Weights of a small GPT-style language model, trained from scratch on English Wikipedia.
Size: width 640, 2 heads of 128, 64.9M parameters.
MLP neurons of a small language model. Each row is named by its layer, matrix (gate and up: input weights; down: output weights) and neuron, and shows model dimensions 0-127. Each number is 128 + 24 x the weight over its row's rms, rounded and kept within 0 to 255. Numbers have three digits each. A neuron's up and down rows have the sign that makes its largest values positive.
A block is one neuron, or neurons of one layer that tend to fire together. After each block is what it responds to, as a language model described it from the Wikipedia text at the highest values.

L3.gate1017:138092158111112160084161155120125132109085114156155084135151169148130139158091104129123135148120137077133150154127161120116110135150175130123103081138148150088152108143117144117127122109136111117120146113105131155181155124118123158119136141123142147133149129121082152141117119075170113139149097151109144098129104123122131090113111141107100146166146155147155103129150101129107174083111
L3.up1017:128098153119150141134102118125166111111110154127118082160150139126151145139103115145150120165100179101148124109141140163138113136138138190106080172089126127100113138103112175143166119131121118130132102108132168137114130164130090155118088177130151126120132097111126109140090079138143096097110117155121141138145104098129138093099118104092113103148104093127156143142149122137117150117158
L3.down1017:111148158121124097133141114156140161122153118142158103120176111138170073105123129154101112153130148125088172150131119123080130104141169138103115128143105158125122157121139122121133126119165118108096126134143139134117149158133153088132115107137125121101156110086132110133148163118119117148083145098142121099114133147129094130078193153108106099147129119122117147162143122135098136113121
Responds to: The verb is right after "(born …)" in article-opening biographies, plus final pieces that complete predictable words, such as academ-y, Uzb-ek, B-ook.

L5.gate124:151103164155109171140086145125154108204080134162073081112135117155153150130132111142114079150107150086134130168153167113125129150167116134141088118116104066097136152083141130106124087078130145131143089132099162083143118140118156136093161094122147117163118147131146088105108132150120139094150121136082125128106088097113110118121149057097097121169127109128159119107129132126116101152155
L5.up124:124112128129116094133119132057119138140124150159105174130139130167090094096100100153092149145119173155142152162145132153179115148157118102144159124144126070096074132132116128108132105069171153185130118119119135142114112093126102172102148109122097130099132101140087190124094101173129131129149120097167108137159113095153101123149112081163143131113166127101107102113094119124139148116145
L5.down124:119136114152158098119112126142123114141136134097111158100153144109144141121165146124100123046144094140119127162118092076133134141124150117121151073110146156115121160113187131157143141175160117099158148117133144150118120096125149128117141129139116085137169149153108157136133137106143121139118142098175152132105099138085118134101164173128150094154146127162125154138123164110110124125192
L5.gate1468:140118117128135128103112166158138130147146100099106109132125107087120148147111132103140121141147155107128164160147172104133138066166103134150142131166145129191146086089126127164125121110152130108121116146134153100137172094150133126142123095083106153128159111086164121150115156140146120156122146141141114144134113098137137137127111161130182091166130090102102077115140136165147166133171
L5.up1468:122128155147114103102156129130112107118115154163119147098145113130107144098103154061144091116097109112118101141154115177125115119129169114134118153165156102166139161074075158103126149145112164118107128081148107153150141139130137165095154122148134136132114099159103140142169110071126127109135102112073134118111116136159112127149132165120139123091144118157130132141104127109132167148146
L5.down1468:124122138087114150159087109150112156130208106094082118128142124094145136086096129137112122146174140150132112156137206193095114129172116131111104093154119095090136129173122138156144115157122126067118143105109208119115144137095099114130102111121113095105182112104089090137120147174105140126127177148127060148095113141112105119153157094117118076148116107141135133065162126118101052136096
L5.gate1712:117119149146128146136106107131148132164113117130150154118160150175153136132113123143143132149141132109086109135126152120099082072116113151130134107081077150141097136112117097133122150095103124127112111149126093117079111112140124162114129093145170122100104081126115111129133093113130135186155110107160105175155123150139134138137125175110091114127105068144116119156082096126126091087098
L5.up1712:146093098147157087129155100137183111144143116163114159155125135140112094123084106114151130112126101112125155140131114121119139140105103124116110100121155118106123110117152120144135161134118114084152151134116140130102107141193144116149144148169106124144086126105127119106121118124109129182078090131098097158131144107105176127127124158096167101108088117172162143157141152119165084086122
L5.down1712:125126141134122121119141158117155130139144093109118130129168154127143141125103171106137130154102161100124130185150091089121168109152155116116092157122097123114112145116143101104165112145180143117096110094135143153138143180111111134111121129140138131181117120121135104116139111118163103129108153109117142118155097186136107166129125097129132133101104105071165125130113168087176144109163
L5.gate1731:162146166117167138132159131161146116142117111109152113135109175114108119118118120124096094107145124137128140107172146140134160181144089145144119163157150103075101156126125141104106147129138143158069136065114153164127104115093142132136100121124178099130163185136117109122155167134161113137115101110150097103154102151119114104168099152125175110138104124123172132128160114131100154123143
L5.up1731:189108110110077134118101098129160091134089123139094098132065109110176166126163089181123140109153098100117116159130131184067123152133118146135142111161130167116162085132131094126156170117133113151156123121146140132103113121146188113104125150153135103110124120157134138149135138106136163196139163159122139109115142141140136105152134138118126141167116157133098156157109120120163114086165
L5.down1731:159098171168145124169087096091120105095119127128134144121104176111118134106111157158088113104138123116122132134122118163140105139128171124133133161112137145140137122116160169150114131163063170108135132155126136065156081136144185151135105092129108132131111163152139126146121155125062142173109127148108127110140130107137112139103172121099151092155132115126118157140135131132130152114197
Responds to: Closing equals signs of wiki-style section and article title headings, such as "== History ==", "= Person Name =", "==Career==".

L4.gate595:150147140117094128158074132107146133156141110155120114146116125194116090106128116138152127155141088106168117142105098131122101131087134120106102118127140153117115123157082118156112129122134111090130102105135147136127138119094149081118151131105170128110139139146174143113109064130103104114126139100144122123114138117126124109087145122131130128136132133140129105125143146130147101150148
L4.up595:132136079096142127122094139180119145138125118123138109125158152124098163115099101128150112134128104136136152161126088161136129152111153122089135154145091122140123158153132157147128084123130118117177147125109141129197181121158090101127182151136162147136141126088114146164133115118121145132139179122145131141127178164125180125144128102100174130134159113142101112140176112105152129132069
L4.down595:139153098086113094123141116138143150129123097122143170156133143059101166142104158120133155105096117148127133130090130117145143139113179110104118165136081106123114062151135145152084114099130092102149129127081120075134137117147123159142124108125106089121150146087114178154170150138095175145126112147108158114177148127110169100143143132140146125145099096162147120148071098088106141116110
L4.gate1284:124123118153109183149147112124151143143120129110154149156151159127142109118122124140166074136133135210149139137110132100136164150156151119136100146092092143088120151120134143145099144140128161114134102084114163134091197213117126099163145125139123137063168121090129127125098129092118149151157113137111143156160136108113126094150110132142139083131119127100162137118142120118163135131146
L4.up1284:128126135126131079096114137099195132124096133141167124150116104115090146104138120138105138116128107133163129172118143143134157177156124128087132136102156123144142104152105099121094133136130157119160143131108130091114168167181097150154108158146119168135136140133107106105177123130150128149138116157179107179120156129091134125172139104129133079145170122144142096118097113112095128108146
L4.down1284:175133130114104177104163117161106161132120146122150136102089089133124113175138141112155110110158078159149131097083141164119128114146096160112122139115181113103136108120126171122099156181149105155104147138111106152151114141145140156125067148123111112132079127156122149178126134155079090095139142061147110105128113118120102113124108108114108134153175149121108133130152116106137113177103
L4.gate1504:104165141114187124148132093100124097110124117122144146106171171146100179141195064145111112140152144133145149151158143140122113173152141156126133089105115139143143120133127166171127117187103117149175112108104129133127147149082132135168149132109126114128118111129146119098148153079145125078163142102149143127113114151119117181133143133096134151122156070161111132155134115157110089108148
L4.up1504:126066142105090135107128085147124104146100125108117109104192136157120141112098090145132162119122106133120177155086114122128091065115126168089133150150149083174171147173170120124139120123126142174107149138121127122137137124130116158126178137140119150095115149129154143129123147146118138082131161137095110126138118143142129100135120132105122125148127131153122082133163125140128149143115
L4.down1504:132146137149146134160122143126139153124122095168126160144137138111139077130102148106163138138148142089109102134079121126146099133108140143135172140132063087118133133124111074149136178116149113100151104135092125100108132132100087091131153104114161130131125112121140139091130148082134113113106104154105119149147159139125131141147154141116132139127145110156128082118135157097132152138168
L4.gate3046:144124129102139141136100144105126155151143157095154094105131078129129094110126135138120096161129128086124133137109111125154141122163117159158131149152131098109133115093116131156121137111137127158117156164099150115129107180169127119179129134151144154128153159174122124101088150177125128126134144174115120135099131139074136108127081123122132097102119113129079138132139123154104110146120
L4.up3046:146112146093152107091121150137141104145126096122156148117136064102112121129154139083099116145055139157116125128082148094151162158090110138175124128128153090119124155143130156138113103108147114135154154158131082113139132085123164129153129113105175092130148103101150129120115100104124121139120126158147130181139136138109126122102123144128172149141100129134091114096158160109145123094136
L4.down3046:116134111096107150118117137182147142111170126097166140126157162165108135205125141099118159145105163117137117164120104112131131165093118151126120096129160164106092131144147109131115134125108086121155134126156133172153073156105122157124139133134153083135117093110176137155114091121127132111108127158137120112157095124166182151157154118110161119148166149079155125132145113132098133142148
Responds to: The verb is right after a parenthetical birth date in Wikipedia biography openings; weaker on mid-word pieces (Nic-ar-agua), heading == marks, table cells.

L3.gate2011:124161086132162081128148150135153114138142129118142151148130111127122136142143121146131073169127140134170153129119123095117098121117123140146134128090122168126150095119096144116106167099102166084093101123177162125123124115095096113140134131158132119088165095144157163132115119101141137115097094135119127160114129083120105161104162113114115140088130121132111125137127094105122125111202
L3.up2011:116171101146117160116096138147175128131102147161115134129186090104114113140133174112144119118164103182159092116139140138115116104146158122134129159121096155144129078075158123178111118127132139152138129083149125082120108122141115150063085095105111112151108121132141110119096116080121107148150110165133107139119120128082125119111100127160130128096107119117132169163128130170116116127144
L3.down2011:100117121140104163129112127158108144142109093163144160140130130134136138116133168114126134123085137161147140130100149143121136111113118115176144159119091151119129121135148140153103123185179128179120123108143185124129100113144125131069118099094161113145124098134142164123122109090155147127122126152151120120145101130101113105133076128109169140126130115113102138109132115127106150131167
Responds to: The main verb right after a person's name or pronoun in biographies, mostly "is"/"was" after birth dates ("(born 1973) is a"), also "served", "played".

L5.gate679:163122096115126150102118103110127119111116144105164093100099154112168135116178125104081147129185147133137135167182169158103150115101136145156118077107113144110100109145115113149114119134132189135113105131158147108129135136128136149085093144122127200131131169101174103140103160137134160131124162127157161113127135135122109168097140127134148093119122104140115148170164141098131109155137
L5.up679:153137143124094091129110135176160112161118151144138145082151132111134073112106174099081133174059113105147126116110096169154120125096160132131137129176088095112102140145140089096104123150123125101113190156125167127138144154143141122134118119157127150130149151119101093100137165143150082099113093140111121137143188163114119129165106135068136119134142084130122109137104102123110133118143
L5.down679:148167091127141134120120156138139110156137136128108154105108120168066147089141108127190116141164117114091107092160098125096165137132119137102122189113150151178132168134135102161156145111098132162132105127139137119110127118188143103134150138122175077109087154140093165134132148118117146091110154138124104105103105111131102142139149106107110103144119101122131080125085137113113124097149
L5.gate1022:085063101129156116131141123128169088104122148145102096142118102117149124140154123149162079103146139112107127142173118132159106091154180127144111169092104107154121113105152123140139123108130114147127118130144146107150168130170108189137172110113149135124120102125136141137097135182119122117114121123121178113124148149155125153139136159128142137140084123168136134148100118182143065128132
L5.up1022:095163128126108123157107109140135176110137130143085148136135134132148165108110076148081094153114116123101100118115124118148133101139173150121142143124097138142104062118090130097128137145123100134109159100122121148104098121160156114123120099133162121187122126133103124165166192101122105129094158147131150121129124109117143148156097120090120075114093110136120142165092178071153073162117
L5.down1022:151136095112121087150077137108144160140139145114146113113107118144090082106141149143121141078122119118123116102151146116063126155139118115136116115132155185148140118126061135126092126137139111118099101131143109143132159097142101137102141132107102133168144139124090139103112165118073082129096164089118096129089164132092126109131096104130155132087135132147163118150121120127132123102108
L5.gate1536:156128151128145170129079163101151115136091094140132165119120120091156113122152120116132089102119084154116164100125121117111146119130118155096105114114108130114159139144086112139126146152117148120131105106120158151144143134146129100097112132103146125150115080137136157153110166096101074107091109122138094114124132155129114111109103080136128157140128128169165142094110100152108128130143
L5.up1536:162136188140149129138081160094090121138092133127141108039121150156101110153116133109119095085099139107118137142123129137156158138150106121104113145142104177130162120158127135112168144146126095104141079128123147124150140142120131106097133103168171152103094126131170166107144119149133115117104152141129145127125138113142157115128115139151153106113118118145136087174135129120133158162166
L5.down1536:172127110130144167162118138130150134156094154102170158110163114119162110151109123100135118182155117110117199118141141127155132134116130102157126130132093128140115164114123156178144137142113075164141168183114142111119126119098129143111156148150186147130135117106082122139134119131086158160095146122122098143132093079117115131091091108120128130151129097132158128112109128111147165137131
L5.gate2853:146120136162109117105181165137152107127110165133145160077130151121196145104122165101101134142159130183165138082098148154116086134124100115139137112174122128113135111154109113130112158132140181124122121109126157117133125119110097113129159121129111103133116162102103166151105118138087155115127127108129134111143150140129137089133115141146117136167127122135161154125118132117150148121149
L5.up2853:084094162086096155142113100152145148165144114114100110118154127155152105142098134155137015123161075112153088124161099117096168118107170147117118136123145128081145156102124095127144107110130103150087102128139152145101167140070122122150098126114106120141119138106132110146101134134152073137153057123107083102144107112124106128108103100122122149173126128149165115149105137119098137106128
L5.down2853:141136139148125150108105125117123113123112113104165087124092166149136107127132160103121097078084094178115161134169129169115162101113095138154131172154158119148146148110158140165108128128101151156127129123131160072111120103154108150105118145115115142103161091140154132150134101140119141132145085106164158144180140111136101124077135090135106131131122111120144122146135140160114091121132
Responds to: Tokens that end an article-title line, mostly the closing = after a person's name, or the was/is/a after the subject in opening sentences, e.g. = Pablo Durán =, (1900–1974) was an.

L4.gate50:092108168134121122138151086174111133115106082137134132177119130111089137131143097103114154139150171172144117130114173168096104144133122127124103130096131141077138123140147113128167106103126117120088131131113093086165174146121150089134158114138124133140130091121162164130157103098116110088147123107120110130138161141166139109153154153159077110130080142128123166120144092146123083130125
L4.up50:151138147084098112146124099147138122090065136135127118145085131118129083133115147108111122127131087125137137141120145194133115144111119129123135165104119127162128132186124122136158163117126118133138099149129117141186150178108107090120180143153125103127193101109105117100138129126150128145158173136148122119153119152127123084134113111063114137133136114141127118110122139090152105122132
L4.down50:134135128124143104173136128096127152122148100122113117141117154107179137124129134109146171092126156167127134169113138108098135123134155153123149172144124150157176155087059140095163102133116130147103111119136120129107123096135130130140147089173068113127094086110111180135115112124117063130128137124164110134162147093126101141139194111158166116115141193163098130127134144154134087127154
L4.gate520:118109140164101129179130139140127123111104123156119142084128110147113122148116094103129108136153120138136109144112156107109140092163152155077111125127106127134145105124157147129118131144117094132096110150115103155125125132141117111154086101133129123124152143180149108127162143073115145161084151139165130115127144125103127083159169134110142080101153129119113137068158149144121150106141
L4.up520:124110090127161124126119169142106177121133168088135115136117151143116108102109112103119164151113149124129138108135161120156083130147112111123068160145112133161097070130142141147127134101107086120120128104098119098142161106162156112138116143138140133130173147134144113104120143132102151141125122100113126111137122125155112103214147177119138116101120178159115148158138156143074133127136
L4.down520:125133131112114127135173077114108138196129114164162131116140123089126143148141145182090152084090148150133174094085164101106120154104129139164162125170123170123121130111106080148132145101130068184131103149155160098103101124124124125140149098108142139111127143145091137152095147088193119098128111111090103117126123129111148115084141099113138135161119128088140133076089136135119128114104
L4.gate700:120093123112129148122144134096151150083139157147132112095100112164106144134123143091119135059111123134099134134170110143137111089133156108095157123152115140115141085106129106134121177136147129150150110147104110174145121118122109152135157133166085093162136141137082126110147166119127148138176141133131097088139162093098122140112053118159157120123142099137175142118166150119125151130120
L4.up700:153155121101112106160135116095138110116139121150122103123143152158078139097118162149132166126070131140087138123153123125106168101143118096141133139137139110100156125107095106179137136102132107121094160150103112149134109112097128090141134114151146200116187079140106137151116120143102100162112146101114147145164168131184120092128119116126100099121175132112117172159176150123103104099097
L4.down700:118165128139106147140116109117095132150128088108127117157109099147098109140134078150100091093109130109142091113116146131121084155111152175164162138125112107117138144113167162131137120156135098106126117163141135163153111129118110123104101119135115135121097136129146107123111162130098100135161140117112121080143121082086143116105103111116107113130147128119113175101106121159107138095116
L4.gate1922:125107077103167146123102118145150121128129145129126180172139170111105147106132073159152106156128087130123115136136138121122145143136133115152105152153106124144084084139155161137134143136144128161147136134117109144091112114133112132116103092110104093153151171115158167180109148127134104120136133125159104134145185135130119125151075132175096108138119131125149152127135094162147116145100
L4.up1922:161169171137126129126147172117124130139187065098144132124152144136154146137154120117083130147080114158100114102109133123146127134127114155114149109122090155121148146142098114153121121168162104138077143123123128121138088139111118112134168149126110105150115108133157117116107112125131135098106132091106110142124131130102099140084114122096156081139138118117110152131143136118106109130122
L4.down1922:171119112155108157134144140134139166136121134124169123086142177145093121136139132154131130159201137157133128120128132090147137143121147180158122153123093141118118118098140159134124094141123086184148133181115158111119124116108124087103144132117128138143076181112134086126164127111133124127181129152112108129086119107098121140182158164129103118173133124118143106096187106131136140138080
Responds to: The verb is or was right after a subject's name and birth-date parentheses in article openings, e.g. Brenda Burns (born 1950) is; weaker on name fragments in tables.

L4.gate695:093065114112093088127143154139125131117136112120137089083114129147143134128119107100106154160139126153164145088177143121085127125114123083099122184107103096161127131118142128098106105160134137144102169102124159104120155146116122151139118106146120133117158105095122145151141164124159154122165190131123100091097117144116099144091099141131179145157129122113174119109137107141097149098158
L4.up695:067116142113091119084139168128083094127149138128102142116102133152101121107101128118112129097124105106099129104132102147113157126120086138129096120118147109151148125136101132142120109133195090129132151130111146128177141126130148114144146094140080131075150161070124109124108064130154154118126113157105145076132109092152138151149102080131142127133124165124126124116169157196124109120137
L4.down695:102103139145120114157143122133110096147166119128108145124117116144145067144169148110103120161186131081156084124076105182109132096146114127172142126154116132120107138145151108154105138110125133052120164096132137126128078135166119139126123113132092165111127135129081119130136133129131132091084113153119120099124134145113168122168112116122171197162074109142135147162146122142157146176144
L4.gate1711:164098134104148110121168155153130135097104135140101111125146106147142140153132139140116140159093142116122121081129158150117122128117101118116106097135134142117115130080098118130115128172173118113168086112141120135151106154106122127138153156121152129119142107074093175115129152128143107134120153079149138122099145113121136104124146146065114108080104126157121142072119132127105092097123
L4.up1711:117106159122152104142135139134139142146120109112109180121120115139132144129186133142159110138128134122103077132171121159083149141099121138120136111177144095111119144146120145098136115095097125110132133160106107089159140093064122077143114123093128117129130141136117086126126132074146128123120150145126094112152109160127132119137152107143145094145112136117101115135158106112136139139122
L4.down1711:135140139144131156099090108176153119116116145140137131117139122094107116102121117098130124138127114141121125130131123149142151111118122152117117134118169158142164129097162156126155108131108095130115112141122071130072118128097089169145167164158172160133130152098115183139102146142138127120135088130120153157089136152128140125163141124089136109059125168080133120077125100117101121160126
L4.gate2416:103122087127168097147121146139087102111123130123126127163116086115074131140177103122154142120111129122146135094134127149132088151135153120132107100139143176082141098102101137115152156134152125143136150144159124086125145116130111113146129102126152128115141170137122122125113135117157126172129152093116155141129173127135110133108131145115159130134122103130122136123117076162159094144110
L4.up2416:144121124138128165157162131171123146152124155123111145130129131122169160128136140086093105126125123144153131168128058142129135103145166143103103165119118123165095170089119133137164134136117108113105144141098115128140114172104100129122136110115106098101142130115154100171110113131148141111158127180134122099120101136116169111135163103111128175140124117139128144142147152127129137125119
L4.down2416:167123084159075134176133125138161129122147137140144111158092097149097097123097140104122136141141113136097146143133147113130119109134100133165138128162150075139162109099147152150117143165101153142122122103129137127134127100141130131127124135132164153127135107088128099112144117128151123131126115127168088104122097133090113059120112116125124114106118137119147119119162082148132128142109
L4.gate2763:126109125123128133168153142126142135105116142079106153121130114082104113105130122115144114151125147113125127132091077130109122157114126122147116133111158130143136131140096144105126115176132102175117135168072146116121105074161109125121089121110158172096105116092121171152147115161184157110153133143133122168132144097144171091141160133117138142107176114147111125145106163156099147153120
L4.up2763:104143114129128157093123171132170129133120119142133145160137119126159113175146102129128129077142117103110136107126133144112160092126170142153112121105117101102155113126096113103138134133113142151126168130141098150084125156132127128132150119141103163163121114091136154076145153136117139182097089099084096141064139170111133126145136089108159112129140125150131165122136109151105136138110
L4.down2763:119143153154151134136170157130138159141121102099113170114137134112154135115093153120156115133113123103146146118115130126164123111109149148074131122161155172125105141136131114165150080157155131170105067142149115136110171144165122135127089087116102134149166142162144148132160095146120108137124091132168146118139107112130146155155160118121142131140137144103169154148148120175093120116110
Responds to: The closing = of a "= Name =" article heading, mostly a person's name after infobox lists; weaker on final pieces of names or words (Stansbury), ing, ender.